Weights of a small transformer language model: vocabulary 6059, RMSNorm before and after each block.
MLP neurons of a small language model. Each row is named by its layer, matrix (gate and up: input weights) and neuron, and shows model dimensions 112-239. Each number is 128 + 24 x the weight over its row's rms, rounded and kept within 0 to 255. A neuron's up and down rows have the sign that makes its largest values positive.
After each neuron's rows, "fires in" lists the words (lower case) most often at its 100 highest values on Wikipedia text that the model never trained on. A number after a token or word is its count.

L7.gate371 [164 106 115 128 130 138 102 152 149 172 133  90 138 125 157 153 166 103 119 122 151 131 117 152  99  95 124 159 163 104 124  79 101 158 119 149 104 120 148 151 164 135 189 141 136 167 128 157 110 127 108 110 119 132 152 107 148 161 135 136 141 161 122 109 130  87 118 129 125 133 138 110 146 171 129 152 137 139 147 156  84 157 151 138 112 101 118 114 108 141 146 122 111 146 151  81 132  97 126 101 134  68 139 124 113 114 124 158 138  95 140 160 124 119 108 140 184 126 107  95 101 152 121 112 171 113 110 174]
L7.up371 [103 163  69 146 114 152 120 120 131 102 147 105 139 147 141 114 171 118 114 146 169  76  96 105 111 138 114 155 138 128 135 113 143 141  90 125 109 112 155 118 150 161  90  81 109 121 156 125 150 100 131 109 174 120 125 135 102 152 159 117  88 117 155 161 135 115 135 153 113 128 121 122 166 127 134 127 135 127 147 130 147 141 136 170 122 142 129 137 147 125 116 143 121 127 145 119 102 126 120 118 132 166 138 164  93 122 175 128 150 122 152  57 114 166 117 144 124  92 116 134 124 133 135  63 154 130 139 142]
fires in: "north" 23, "south" 18, "in" 16, "september" 8, "on" 4

L5.gate692 [121 124 118 157 151 138 140  86 123 120 135 105 156 106 163 110 148 176  87 187 105 171 138 152 114 164 136  92 157 131 117  99 128 154 123 145 161 148 101 144 142 176 175 188 123 148 122 137 114 116 132 133 126 186 149 116 135 112  94  92 132 108 107 167 139 112 131 125 104 182  73 153 130 160 172 145 112  95  68 126 141 138 151 139 127 127 125 123 101 123 131  97  93 134 120 145 163 107 119 152  93 127 105 106  66 147 159 122 114 118 125 146 149 125 115 157  93 191 127 114 134 168 136 140 102 123 102 104]
L5.up692 [105 143 156 116 118 145 120 184 143 157 153 112 153 155  90 127 151  77 125 144 145 163 127 137 105 138 118 114  92 137 144 132  85 116 159 147  85 109  71 128 133 166 105 117 106 110 116 156  91 104 124 126 168 127 141  89 129 115  74  84 137 139 105 112 136 130 107 148 131  95 161  97 107 127 127  99 119 132 138 118 113 106 115 130 140 123 122 148 139  99 111 154 159  99 146 106 130 111 109 152 145 136 120  96 138 107 152 146 151 140 130  90  93 135 153 100 105 146 151 117 124  90 110 117  70 149 131 121]
fires in: "its" 47, "their" 31, "her" 11

L5.gate358 [123 149 109  86 147  74 105 137 124 146 157 102 139 127 137 137 113 125 137 129 109 130 149 130 103 146 122 148 153 140  98 114 108 116 104 164 118 119 120 103 189  87 110 130 141 121 113 107 132 144 128 115 137 120 167 116  76 110 168  91 157 140  84 137 140 150 102 130 120 180  90 130 121 105 173 139 150 160 122 110 148 140 149  54 148  93  75 138 122 140 139 136 147 128 160 101 104 147  93 135 161 148 145 110  90 154 134 172 154  94 137 116 114 143 123 135 122 127 170  87 110 164 121 127 105 134 157 129]
L5.up358 [151 131 114 132 147 117  82 112 140  97 159 118 151 106 114 169 148 196 161 123 126 145 169 123 188  93 147 133 155 122 140 123 131 143 109 136  96 122 123 150 113 133 170 105 142 123 158 151 128 136 125 159 174  90 146 142  86 177 166 123 126 118 123 138 124 145 142  89  95 107 115  93 103 120 111 110  97 144 132 123  93 155 140 143 149 145 126 101 131 135 135 112 144 177 125 160 151 106 150 141 145 131 119 136 114 159 124  96 123 137 120  87 152 140 124 140 118 141 146 122  84 165 147  82 116 147 113 136]
fires in: "at" 19, "from" 16, "based" 9, "artifacts" 4, "2010" 4

L5.gate322 [123  97  94 140 160 135 140 124 128 112  94 126 167 123  90 109 163 103 123 119 153 142 136 120 122 119 155  96 185 128 101  93 117 163 145 161 107 156  75 136 124 134 148 164 132 166 124 137 150 111 126 116 125 169 125 115  82 135 124 130 128 159 151 157 148 111 106 122 136 106 136 127 105  96 170 151 154 147 100  94 120 152 134 142 105 104  80  61 112 101  97 102 108 156 123 125 130  80  92 162 169 149 156 110 127 114 150 128 108 121 117 141 162 138 132 121 129 145 164 137 113 146 108 143 141 122 103 186]
L5.up322 [ 84 127  96 108 134  90  69 165 176 107 174 143 140 159 115 175 134 108 131 123 179 106  99 110  70 122 112 149 107  98 106 134  96 123 132 136 141 140 119 110 132 127 108 154 104 124 143 110 118 118 148 112 147 133 138 155 130 105 128  96  99 187 108 129 123 162 150 154 110 136 181 100 157 114 159 106 122 123 136 130 134  74  99 100 113 119 103 102 127 153  88 132 124 115 139 120 121 116 113 193 149 163 146 103 145 124 165 141  88 104 140 161 134 153 128 121 145 114 129 107 100 121 143 118 121 158 106 177]
fires in: "was" 29, "were" 22

L5.gate197 [147  68 145 104 128 158  84 142 117 128 125  97 165 121 135  94 114 113 131 105 105 135 139 132  91 158 149 162 124 158 151 120  88 171 152 130 160 178 123 162 117 131 140 162 161  97 140 132 107 106 101 171 159 106 129  94 147 150 168 131 142 111 148 131 150 158 128 128  97 105 128 157 111 151 157 137 117 124 127 119 115 133 132 100  98 101 111  73  97 118 131 105 173 111 149 148  88 117 134 124 143 137 104 119 141 110 130 135 114 127 129 168 113 130 143 141 135 144 181 132 140 109  90 182 137 116 135 151]
L5.up197 [114 123 120 129 132 101 130 129 155 123 152 148 147 100 137 153  75 137 101 124 134 139 142 152 124 147 110  73 113 117 128 106 161 148  90  96 115 126 148 111 118 121 140 122 170 133  99 125 131  90 194 132 188  85 102 134  93 141 142 128 148 117 152 127 115  91 113 105 134 123 124 129 107 111 177 121 118 105 145 153  52 144 118 123 169 133 121 139 136 134 149 140 136 131 166 123 140 118 147 107 146  98 136 127 147 126 109 132 133 127 120  94 143 139 122 136 157 130 112 136  69 117 134  96 126 107 137 116]
fires in: "1995" 12, "1997" 10, "1994" 10, "1998" 9, "1999" 8, "1990" 7

L4.gate463 [124 118 139 135 176 138 109 122 108 146 151 119 107  86 117 133 141 140  91 116 108 128 122 126 105 134 123 115 116 173 122 206 117 138 157 139 124 142 120 131 137 165 184 111 156 125 169 127 126 122 172  87 145  84 151 125 131 146 160 114 125 113  84 101 120 161 119 142 133 169 117 144 115 142 143 108 120 135 146 124 139  97 152 142 138 106 134 124 125  77 116 146 129 115 148 140 146 118  91 124  91 132 131 109 141 117 127 101 132 132 162 126 146 165 107 107 144 113  89 143 154 140 120 161 153 126 120 164]
L4.up463 [101 151 141 143 138 130 126 113 136 171 180 170  84 141 126 101 156 120 142 110 120 114 110 127  81 161 138 120 125 110 162 199 172 114 129 117 148  92 139 101  88 166 142 123 151 137 145 160 125  80 145 164 137 118 127 165 137  98 114 159 170  94 133 124  98  96 118 109 158 111 111 145 142 158 113 133 111 123 162 123 109 115 147 120 150 128 158 135 146  62 148 110 123 162  97 113 138 123 154 133 147 145  71 136 153 121 122 152 135 149 128 145 108 144 104 119  93 165  87 120 113  93 108 132 120 134 126 113]
fires in: "it" 52, "reporter" 6, "represents" 4

L5.gate542 [119 133 114  97 104 124 121 123 149 160 142 118 141 112 152 117 152 133 130 102 155 143 138 130 187  96  98  79  65 121 117  65  99 115 115 136 160 134 174 144 136 118 129 148 119 133 108 140  84 136 162 156 109 158 127  85 113 118  43 141 129 154  65 130 152 140  99  79 106 121 115 153 124 113 130 177 106 137 176 133 140 170 140 160 144 143 112 163 105 152 134 120 128 145 142 134 132  77 108 115  98 125 121 138 100 176 138  75 135 146 145 136 141 147 160 157 134  87 157 149 116 123 125 116 132 157 146 122]
L5.up542 [ 88 158 133 118 144 102 152 124 111 173 130 131 138 121 133 125 124 103 126 128 118 106 130 153 129 133 152 112 103  92  95 111 154 145 138 160 100 150 134 156 137 126 135 138 180 147 101 119 129 111 157 157 138 160 125 128 157 106 101 130 142 146 140 120 127 126 102 136 143  96 147 141 186 128 131 159 160 154 129 111  95  57 146 184 149  71 130 146 153 118  86 134 163 103 130 108 138 137 105 162 139 120 107 139 120 103 145 108 127 114 157 114 114  97 123 123 154 124 153  96 167 115 124  97 122  66 140 131]
fires in: "or" 48, "and" 40

L7.gate337 [126 116 118 128 140 115 170  99 124 131 151 103 118 107 156 145 163 150 118 141  65 134 127 179 121 136 141 157 145 150  99 150 118 144 152 144 125 163 169 133 126 171 143 130 156 118 118 147 114 114 114 133 108 143 166 163 139 104 131  85 151 119  91 103  80 129 124 134 117 141  91 156 152 116 165 209 137 147 145 109 115  71 160 110 113 120 151 171  75 120  83 109 124 136 113 120 145 119  79 115 147 161 150 110 112 125 127 157 135 102 117 148 149 119 119 140 146 107 136 156 133 111  81 131 141 106 125 130]
L7.up337 [168 172  95 137  88 112 121 107 152 103 133 128 139 130 148 163 159  94 108 155 115  87 119 122 135 119 157 125 133 108 139 100 112 159 113 127 130 108 126 131 111 148 125 127 176 149 151 107  91 135 134  72 111 147 117 182 134 148 105 122 185 170 110 144 139  90 159  83  75 121 146 110 130 147 129 168 122 132 131  57 118 143 104 116  92 149 159 185 130 130 148 121  96  85 128 108 129 101 139 161 136 151 119 101 116 134 141 143 139 106 113 123 136 144 119 153 136 149 157 185 176 139 103  86 130 120 121 103]
fires in: "they" 56, "we" 6

L4.gate585 [112 169 155 105 178 132 160 139 113 130 145 117 149 106 130 141 130 126 188 146 136 141 141 146 130 171 157 114 132 108  89 110 139 168 178 138 140  83 142 149 130 128 148 127  78 161 140 151 190 151 124 125 114 162 124 114 127 135 219 142 112 124 141 166 116 120 125 135  95 156 146  98 120 150 120 144  98 109 117 153 119 207 136 126 139 150 102  84 123 120 141 122 116 109 120  96 127 118 121 101 133 140 100 154 148 118 132  72 109  85 153 158 131 143 146 125 100 115 193 119 127 155 131 153 149  89 117  96]
L4.up585 [112 144 127 121 138 168 137 163 125 121 144 136 104 120 100 140 145 129 141 106  93 133 116  84 110 132 101 138 168 109 138  83 132 115 134 149 136 150 159 129 102 129 138 118 166  98 154 102 145 125 142 141 132 143  91  84  90  77 100 109 125 101 120 142 145  94 114 141  86 174 115 107 113 135  79 132 108 159 174 151 126  95 134 125 126 124 119  88 148 138 112 106 162 129 109 134 140 135 110 128 139 155 143 169 115 110 157 113 169 138 107 135  99 125 151  98 125 166 144  77 129 162 173 178 141 124 160 113]
fires in: "on" 51, "while" 6

L5.gate676 [128 142 148 111 151 122 125 158 105 149 124  81 116  99 140 131 117  93 102 102 140 120 184 111 137 154 134 175 144  93 147 126 131 141 152 148 141 162 146 140 148 134 160 149  83 106 122 129 131 107 140 138 129 104 115 145 119 146 148 132 130 129  86  98 104 129  99 129 112 128 118 152 131 127 134 171 130 128 138 120 163 129 133 133 186 142 133 107 151 157 103  93 101 127 124 199 161 125  61 163 131 115 153 101 164 113 145 173 157 106 119 150 117 151 114 160 149 156 119 105 151 170 128  91 138 119 139 141]
L5.up676 [148 153 183 169 126 110 161 152 114 116  74 129 145  99 131 116 130  93 112 124 152 119 158 178 116 125 160  77 112 134 116 109 124 102 130 184 137 107 123 158 167 137 103  77 123 143  99 171 134 107 112 143 123 126 129  90 108 119 129 116 131 135 137 142 126 118 125 126 103 159  92 149 133 147 143  94 146 177 101 118 168 128 127 149 128 140 111 121 135 117 123 139  83 139 115  72 114 134 140 129 161 137 151 122  98 139  89 132 157 123 164 119 147 201 141 124 124 118 108 108 170 124 146 106 128 114 122 191]
fires in: "of" 22, "at" 18, "in" 15, "on" 13, "attended" 5, "play" 4

L5.gate144 [ 98 105  81 131 129 118 120  75 152 108 158 156 148 119 125 118 121 144 120 102 125 127 115 155 139 147 145  82 150  73 109 121 124 113 134 125 152 145 130 105 120 104 120 119 165 113 127 149 110 162 141 173 140  95 125 141 137 132  87 189 110 144  97 191  97 143 130 149 106 171 155 115 141 162 125 118 130 158 164  95 113 133 136 126 152  97 107 135 135 130  84 134 123 125 111 115 152 144 120 112 145  98 118  77  62 123 139 107 120 137 144 134 134 109 105 167 188 133 127 159 124 103 113 173 181 120 120 116]
L5.up144 [136 145 147 153 136  82  82 123  89 139 127  74 127 177 155 125 151 133 131 104 117 124 122 155  74 169 116 104 176 119 125 125 134  64 126 122 170 111 137 134 173 145  92 122 151 139  88 110 109 134 121  99 136 109 115 102 116 119 144 142 109 135 119  94 157 149 128 164 143 157  96 125 105 121 156  93 142 120 126 139 103 142 130  91 162 106 139 127 154 136 119 133 116 139 110  95 111 114 150  96 132  73 161 135 120  86 133 134 124 165 118 140 157 146 105 118 141 119 184 104 152 131 112 100 132 106 157 148]
fires in: "the" 85, "that" 13

L4.gate355 [120 156 128 175 105 141 107 133 147 137  60 108 114 120 150  89 158  89 136  97 153 162 108 104  94 138 182 104 156 127 127 102  67 125 126 166 108 142  99 138 107 147  98 116 161 119  82 111 130 105 116 132 102 119  98 105 127 132 144 136 144 130 109 117 100 128 104 142 143 103 112 112  93 142 124 129 160 121 100 142 159 119 141 119  80 129 140 136 106  99 132 120 125 119 105 163 154 111 124 100 168 140 153 160 116 143 109 127 160 155 128  94 129 145 180 136 124 152 140 121 131 122  80 149 120 127 143 165]
L4.up355 [ 94 134 146 118 161 120 118 118 129 134 132 152 135 109 155 124 170 131 198  53 114  84 120 137 170 103 167 142 128 133  99 139 112  93 105 118  95 118 129 120 132  81 168 127 127 144 139  62 128 112 148 151 151 100 112 126 138 170  89 112 102  99 138 137 126 114 161 154 144 136 149  93 147 105 127 102 124  83 143 154 104 157 131 138 159 141 148 121 123 102 176  82 131 131 121 110 177 101 118 153 122 136 154 122  94 154 142 131 121 125 152 130 118 125 104 116 132 122 113 122 123 179 131 132 109 164 112 114]
fires in: "played" 18, "served" 13, "appeared" 10, "part" 8, "consisted" 5, "participated" 5

L7.gate131 [115 163 148 131 102 133 101 107 119 178  86  82 121 105 155 104  94 159 120 129  79 129 132 103 131  93  62 134 161 149 154 129 136 183 176  98 151 119 121 105 128  98 140 130 166 120  80 138 154  92 126 144 107 120 136  92 143 117 165 135 163  86 120 144 174 120  85 104  94 154 128 111 143 143 168 165 107 108 120 143 128 133 127 118 145 111 112  76  90 147 148 110 139 102 105 174  93 166 101  82  99 105 114 125 118 115 128 136 123 143  80 124 148 135 143  98 105 137 101  83 153 136  96 144 126 123 157 168]
L7.up131 [104 155 150 130 142 145  82 102 107  66  96 100 122  92  99 136 146 127 136  97  86 138  75 188 102 168 131 140 138 119 138 159 177 127 111 125  78 108 140 141 113 152 142 125 119 121  74 148 159 103 136 151 155 154 117 144 152 106 101 115 141 128 108 109 118 148 122  97 124 151 127 131 129 147 199 107 132 113 153 106 149  93 109 120 109 132 142 139 127  97 192 151 167 114 130 138  75 179 105  83 169  96 154 148 108 120 138 139 137 119 139 121 155 137 145 134  92 142 116 141 142 100 126 110 130 104 151 152]
fires in: "1998" 13, "1995" 12, "1994" 11, "1997" 9, "1999" 8, "1996" 7

L5.gate18 [119 101 121 130 139 154 149 120 102 140 130  99 142 113 179 136 127 119 115 147 117 129 119 150 140 155 158 126  71 155 127  92  90 113 160  85 120 122  81  89 117 156 121 128 112 155  98 136 193  94 166  89 130 115 134 115 120 161 147 143 160 138 106 131 108 100 113  93 116 123  67 153 125 133 155 160 143 156 144 142 115 154 150 156 102 145  79 156 113 117 142  93 132 137 105 136 153 118 113 101 145 119 153 124 108 141 111  72 109 137 137 101  97 118 121 119 126 139 122 117 114  94 123 151 134  94 118 156]
L5.up18 [129 120 123 125 102 111 142 113 113 151 114 138 122  89 131 128  94 154 154 153 102 138 111 182 113  95 121 173 120 134 135 148 101  89 103 103 105  93 131 125 110 142 139 117 153  99 136 156 137 170  91 108 163 161 151 181 143 183 139 115  98 179 159 149  97 139 164 123 131 125 134 118 133 125 160 148 124 115 170 116 119 140 138  81 125 126 127 143 124 123 139  97 153 124 148 136  60 141 126 123 131 117 136  92 109 118 128 110 121 156 124 140 130 127 108 114 159  44 127 141 140 116 120 161 131 160  71 128]
fires in: "is" 28, "was" 19, "be" 16

L4.gate101 [116 129 165 133 163 134 126 191 102 142 141 155 132 132 147 198 130 153 150 112 102 118 121 127 101 126  95 116 118 151 145 114 133 168 106 104 106 128 192 112 132 122 146 144 106 140 131 128 149 119  77 151 140 127 134  98 172 165 108 143  94 141 135 139 143 167 127 105  93 119 124 140 182 115 115 139 113 152 148  95 162 103 107 135  99 110 145 105 152 140 119 114  98 141 122  93  98 123 121 107 173 168 142 126 163 133  88 104  97  96 143 130  98 154 143 126 115  96 128 130 127  86 121 100 141 107 150  90]
L4.up101 [141 118 174 183 164 100 149 119 196  92 153 187  90 130 111 128 124 111 152  98 129 104 112 126 144 123 124 138 102 128 106 118 103 158 123 128 130 136 141 116 101 126 135 133 123 114 141 170 141 130 133 143  96 145 184 118 108 135 137 154  79 165 123 154  98 131 130 113 158  60 163 113 157 157 140 148 111 144 105 139  88 123 108 100 189 133 127 139 110 126  81 130 118 129  67 115 147 128 128  92 157 121 109 173 106 130 179 153 155 139 156 130 133 122 146 152 159 129 121 123 123  80 105 136 169 102 151 162]
fires in: "took" 13, "000" 12, "million" 10, "had" 9, "total" 7, "vote" 7

L4.gate62 [129  99 153  84 137  79 114  72 118 111 140 143 107 141 173 163 144 152 140 136 175 130 141 109 131 138 169 115 180  68 144 119  83 132  86 143 134 149 131 145 139 123 106 132 124 143 104 167  52 151 147 147 123 117 131 113 112 145  98 162 129 136 110 130 121 129 120 113 167 130 101 149  98  97 142 121 154 182 122 125 145 125 144 123 138 143 162 120 111 177 116 138  47 161 130 110 174 102 108 103 136 132 130 151 112 124 143 149 169 128 128 136 146 143 129 113 159 171 131 149 148 127 134 140 144 129 166 147]
L4.up62 [137 146 101 115 149 165 160  94  91 152 158  94 154 106 136 123 136 107 120 120 108 200 124 146 137 162  86 116 129 114 167 154 104 106 114 142 146 104  99  95 128 128 162 124 114  86 149 143  90 143 102 181 100 129 103 164 178 121 189 126 118 142 116 150 132 105 117 130 151 102 113 191 147 150 118 122 159  96  71 167  86 104 147 105 135  94 124 118 100 141 119 126 136 128 121 133 120 127 150 130 122 118 132 115 125  88 110 128 155 130 115  75 134 114  73 133 127 156 105 134 160 121 119 118  94 107 145 170]
fires in: "the" 99

L4.gate643 [134 139 155 179 141  77 116 116 152 138 179 123  99 112 146 128 147 169 124  95 129 159 139 163 133 155 119 101 134 116 156 145 124 138 162 110 120 134 124 118 124 156 123 102 119 123 100 122 156 121 111 133 121 122  90 190 149 119 117 180  93 144 125 128 126 148 105  97 110 152 111 140  71 121 116 131 127 110 104 168 148 178 145 166 139 136 132 150 107 143 129 119 133 159 157 154 151 165 149 148 116 104 132  91 123 122 136 106 107 113 100 149 166 131 148 117 119 108  89  92 152 169  94 114 108 134 149 146]
L4.up643 [139 118 120 167 117 118  70 139 116  89 158 103 155  67 144 126 125 131 148 136  94 161 120 146 151 161 103 121 128 152 135 111 167  86 169 112 132 117 119 121 117 121 134  98 127 166 125 140 137 125 109 142 144  94 145 143 158 116 144 175 164 142 120 179 135 121  58 128 145 171 111 137  99 146 135  90 103 143  98 123 106 121 118 166 141 106 135 153 126 170  98 140 149 133 149  92 108 161 150 104 124  99 117  91 114  81 134 137  80 149 123 136 143 157  95 139 130 128 104 177 134 113 125 144 153 103 116 111]
fires in: "not" 54, "motorsports" 10, "motion" 6

L5.gate221 [182 133  93 181 155 170 139 125 105 164 152 134 135 120 159 134 112 107 100 100  70 145 124 160 105 162 137 143  81 148 126  89 149 127 171 117 149 157 164  79 163 124  99 118 108 126 144 105 113 102 121 158  95 108 132 143 143 131 129 155 123 146 139 154 116 141 103 107 133  81 162 119 124 161 109  90 133 119 140 149 117 125 142 152 128  84 119 155 122 113  87  88 105 130 126 149 135 103 143 151 146 101 104 119  92 125 141 118  82  86 130 161 133 124 121 167 146 153 128 169 149 124 134 158  80 142 122 113]
L5.up221 [146 147 133  96 158 153 175 150 115 113 120 103 111 133 143 118 129 101 107 162 130 116 111  99 120 133 132 100  79 173 131 135 108 104 167 128 132 154 130 133 127 155 123 112 130 178 126 106 132 133 131 151 103 112 161 162 180 110 157 178 119 131 107 148 178 138  77 148 155 135 158 136 162 158  96 125 156 150 129 152  54  77 108 118 168 135 132 172 142  94 137 134  96 135 108 123 110 100 144 169 141 121 132 119 131 172 156 183 115 102 145 115 125 147 121 143 137  98 179 171 159 124 155 112 111 133  92 177]
fires in: "not" 64, "never" 6, "notable" 5, "only" 5

L5.gate190 [107 139 166 185  95 113 111 125 106 139  95 136 165 142 131 123 138 132 148  90 126 123 102 135 105 129  96 113 129 167 117 117 118 156 102 126 165 157  97 132 115 119 154 138 143  98 127 159  86 142 164 103 183  78  89  95 135  81  98  98  82 131 107 120 125  95 102 169 126  86 115 152 109 130 108 158 122 147 166 117 146 159 150 141  97 116 137 108 111 113 158 157  99 169 152  99 112 115 145 123 145  95 119 187 104  97  99 110 121 116 161 114 141 133 160 152 135 109 115 133 153 128 116  90  94 160 118 134]
L5.up190 [152 167 142 136 205 127 131 151 130 145 119 126 161 137 106 140  73 110 102  91 149 111 145 150 100 181 158 170 152 152 154 142 168 111 105 131  96 145  87 162 115 116 142 129 100 122 137 128 112 145 117 131 115 129 131 141 153 101 131 150 140 128 136 131 135 133 156 135 143 157 121 127 140 123  99 120 134 144 133 122 102 122 137 159 132 114 118 143 122 132 103 157  94 133  93 141  93 120 105 138 122 152 107 136 131 143 133  96 137 139 162 142 152 109 107  94 152 155  87 134 140 157 157 144 150  95 136 126]
fires in: "first" 28, "final" 15, "twenty" 6, "consecutive" 5, "second" 5, "fifth" 4

L7.gate35 [137 159  83 101 159 100 125 113 122 162 118 114 153 128 137 152 118 105 176 107 112 108 145 140 147 133 156 150 150 176 101 131 127 106 133 112 127 158 113 124 136 162 155 142 110  95 138 126 113 135 121 160 131 149 151 108 137 180 107 134 121  87 127  76 151 135 120 118 125 104  98 166 141 125 193 150  82 133 137 204 143  96 158 115 154 124 171 173  91 124 128 120 139 156 111 137 130 116 116 115 137 139 170 101 148 141  96  88 124 106  93 143 138 115  91 135 170 109 126 107 136 128 127 142  92 159 165 142]
L7.up35 [108  71 167 156 123 144 134 106 147 172 112 116  82 136  97 152 161 138 150  97 108 144 121 116 139 170 171 122 105 157 140 136 127 112 134 121 133 100 130 132 116 113 119 135 135 170 138 105 151 142 142 143 127 102 159 118 106 128 161 150 132 168 165  88 112  93 131 142 134 152 122 162 141 133 103 115 124 135 143 130 124  94 143 137 178 123 109 143 123  67 127 132 124 137 134 119 153 136 111 117 125 148  95  94 158 143 145  88 128 132 107 164 109 166 107 112 137 115 128  99 142  90 127 101 131  93 152  93]
fires in: "which" 70, "that" 22, "it" 8

L4.gate109 [148 158 129 150 132 115 143 104 132 128 112 151 153  79 148 110 130 101 118 135 140 123 121 150 120 122 115 115 152 129 121  86 114 176 118 148 117 130 166 104 149 124 130 134 101 116  97 118  92 137 116 159 151 124 165  85 115 148 153 169 107 149 115 162 130  98 144 117 134 139 104 151 147 135 153 130 150 147 160 160 144 138 144  94 127  83 125 114 113 152 106 142  92 143 143 132 124  89 134 146  84 111 152 109 132 127 110 124 141 134 174  82 197 152 187  98 106 132 145 130 148 150 175  94 144 105 160 115]
L4.up109 [102 133 112 117 110 144 144 111 159 128 118 150 137 105 137  79 159 126 107 156 136  93  77 138  85 156  91 146 138 113 129  83 134 126 117 105 128 132 150 160 147 132 117  96 108 100 105 109 154 150 136  73 137 110 137  78  88 124 136 152 106 117  87 143 144 101 124  96 135 132 118 135 139 117 138 116 125 159 143 113 152 168 124 100 124 122  91 200  99 172 124 155 152 115 118 114 118 138  96 153 165 110 123 127 136 132 135 120 114 107 152 103 159 109 107 132 112 135 170 123 165 141 169  93 151 144 135 130]
fires in: "north" 26, "south" 18, "for" 14, "most" 4, "another" 4

L5.gate43 [ 98  88 153 112 127 124 124 144 142 163 138 145 131 123 150 136 131 118 162  91  91 101 121 112 150 133 143 148 120 122 168 114  97 124  92 104 159 120 100  86 150 123 109  82 136 122 116 174 102 125 192 161 119 142 124 130 140 176 142  97  97 128  99 104 115 157 116 149 107 104 102  93 132 134 121 160 163 101 137 179 101 138 165 112 103 120 105 148  76 144 129 132 126 113 102 129 130 107 152 103 154 170 162 133 171 130 171 165 115 132 102 113 149 133 181 128 168 136 153 131 137 138 174  87 135 122 127 106]
L5.up43 [151 155 114  98 126 110 116 137 159 138 137 189 163 122 147 173 134 105 115 157 110  91 121 128 169 120  95 155 118 152 120 114 150 152 140 145 118 128 160  95 144 114 114 108 120 115 110 126  98 123 133 137 113  94 145 116 116 153 111 134 120 129 129 155 133 142 104 144 129 125 127 137 193 131  98 161 143 147 159 150 130  95 114 109  95 154 112 119  70 142 120 161 110 103 130 169 138 110 173 114 109 124  74 130 121  96 120 150 143 102  97 125 131  98 106 126 146 131 134 181 136 122 173 103  91 143 138 117]
fires in: "some" 28, "many" 14, "and" 14, "those" 8, "all" 7, "andhra" 4

L4.gate285 [107 140 118 101 138 136 155 113 121 150 140  88 166  95 144 146 128 105 120 147 157 135 129 162 129 117 125 143 126 134 137 123 147 179 105 127 109 150 179 133 160 162 141  86 117  88 112 112 107 136 147 139 104 159 105  77 101 146 147 103 109 149 130 129 129 160 168 120  69 103 112 138 137 109 136  92 149 152 105 125  80 188 156  77 127 132  68 106 164 114 133 115  98  76 127 131 105 107 119 104 121  98 128 186 139 113 111 128 108 117 121 182 105 147 131 134 103 167 149 157 147 115 141 144 149 128  96 125]
L4.up285 [148 115 137 119 140 133 114 150 138 142 102 114 115 133 106 146 138 123 122 129 168 187 139 145 153 144 133  99 149 167 103 179 124 135 131 134 141 111 125 108 109 137 133 153  99 115 132 106 125 126 125  89 114 155 123 127 153  78 109 134 133 105  88  87 142 152 140 148  89 135 109 104 106 153 158  91 117 117 125 141 103 127 134 159 187 144 103 131 124  99 146 118 169 135 115 154 140  97 127 130 125 148 119 137 134 126 113 122 102  66 134  87 159 124 115 191 111 104 167 143 145  90 101 112 145 133 132 142]
fires in: "air" 11, "off" 10, "airport" 10, "down" 9, "back" 6, "away" 5

L5.gate162 [130  99  95 131 161  81 138 142 137 110 141 132 164 112 103 123 106 112 113  87 144 138 120 151 147 132 133  97 109 178 132 107 162 140 119 142 124 141 149 105 124 128 129  86 149 151  97 111 112 128 150 142 146 144 106 122 100 162 144  74  89 136  92 174  91 113 117  78 128 136 173  95 148 128  93 130 164 155 106 139 168 157 140 129 131 127 112 106  85 145  97 116  97 152  96 105 145 109 122  88 147 126  81 133 107 131 142 148 130 131 137 141 167 121 108 149 127 104 132 134 126  79 147 143 141 128  67 127]
L5.up162 [115 159  89 106 111 109 139 126 143 144 115 113 134 149 112 113 150 112 138 142 136 116 137 104 106 189 145 125 105 153 117 101 104 141 127 136 104 152 181 140 127 121 146 117 128 145 120 196 117 111 141 154 100  89 116 157 126 139 130 120 135 105 164 121 140 121 148  97  86 143 126 124 134 158 116 136  62 135 153 125 124 128 149 109  94 136 137 118  99  97 117 125 131 120 116 149 115 120 118 148 131 117 112 139 130 108 147 135 106 106 139 124 135 144 152 162 173 138  95 128 102 140 106 100 190 115 115 118]
fires in: "most" 14, "fort" 12, "did" 12, "derris" 10, "de" 6

L4.gate590 [ 72 111 142 103 157  70 108 154 132 125 159  68 141 138 147 166 126 131 145 124 119 121 140 114 128 115 137 149  51 111  98 122 137 132 136 150 147 100 122 104 140 149 134 149 134 128 160 135 134 120 127 119  95  75 145 115 149 113  99 139  98 148 128 122 112 123 116 146 144 133 136 157 132 116 188 169 119 172 132 165 146 133 128 123  96 104  86 108 133 120 150 150 136  99 107  86  85 143 136 159 127 134 130 114 122  65  91 138 110 182 131 143 142  97  87  96 101  81 146 107 123 103 106 127 141 112 121 133]
L4.up590 [109 114 144 126 105  99 121 133 101 135 143  97  93 104 132 157 105 163 119 118 126 112 113 135 141 153 120  87 141 128 130 143 130  99 152 133 134 132 115 142 155 146 118 160 144 145 134 120  76 174 144 115  97 171  93 131 117 104 162 151 130 113  82 109 176 103  96  96 152 188  97 137 112 146 105 162 130 139  84 162 107 144 123 147 137 110 126 116 110 177 171 154 164 124 131 128 123 121 154 111 163 131 126 129  99 118 177  96 166  70 138  87  99 103 135 135 165 135 119 109 153 120 136 150 159 124 177 125]
fires in: "but" 47, "while" 14, "although" 12, "though" 7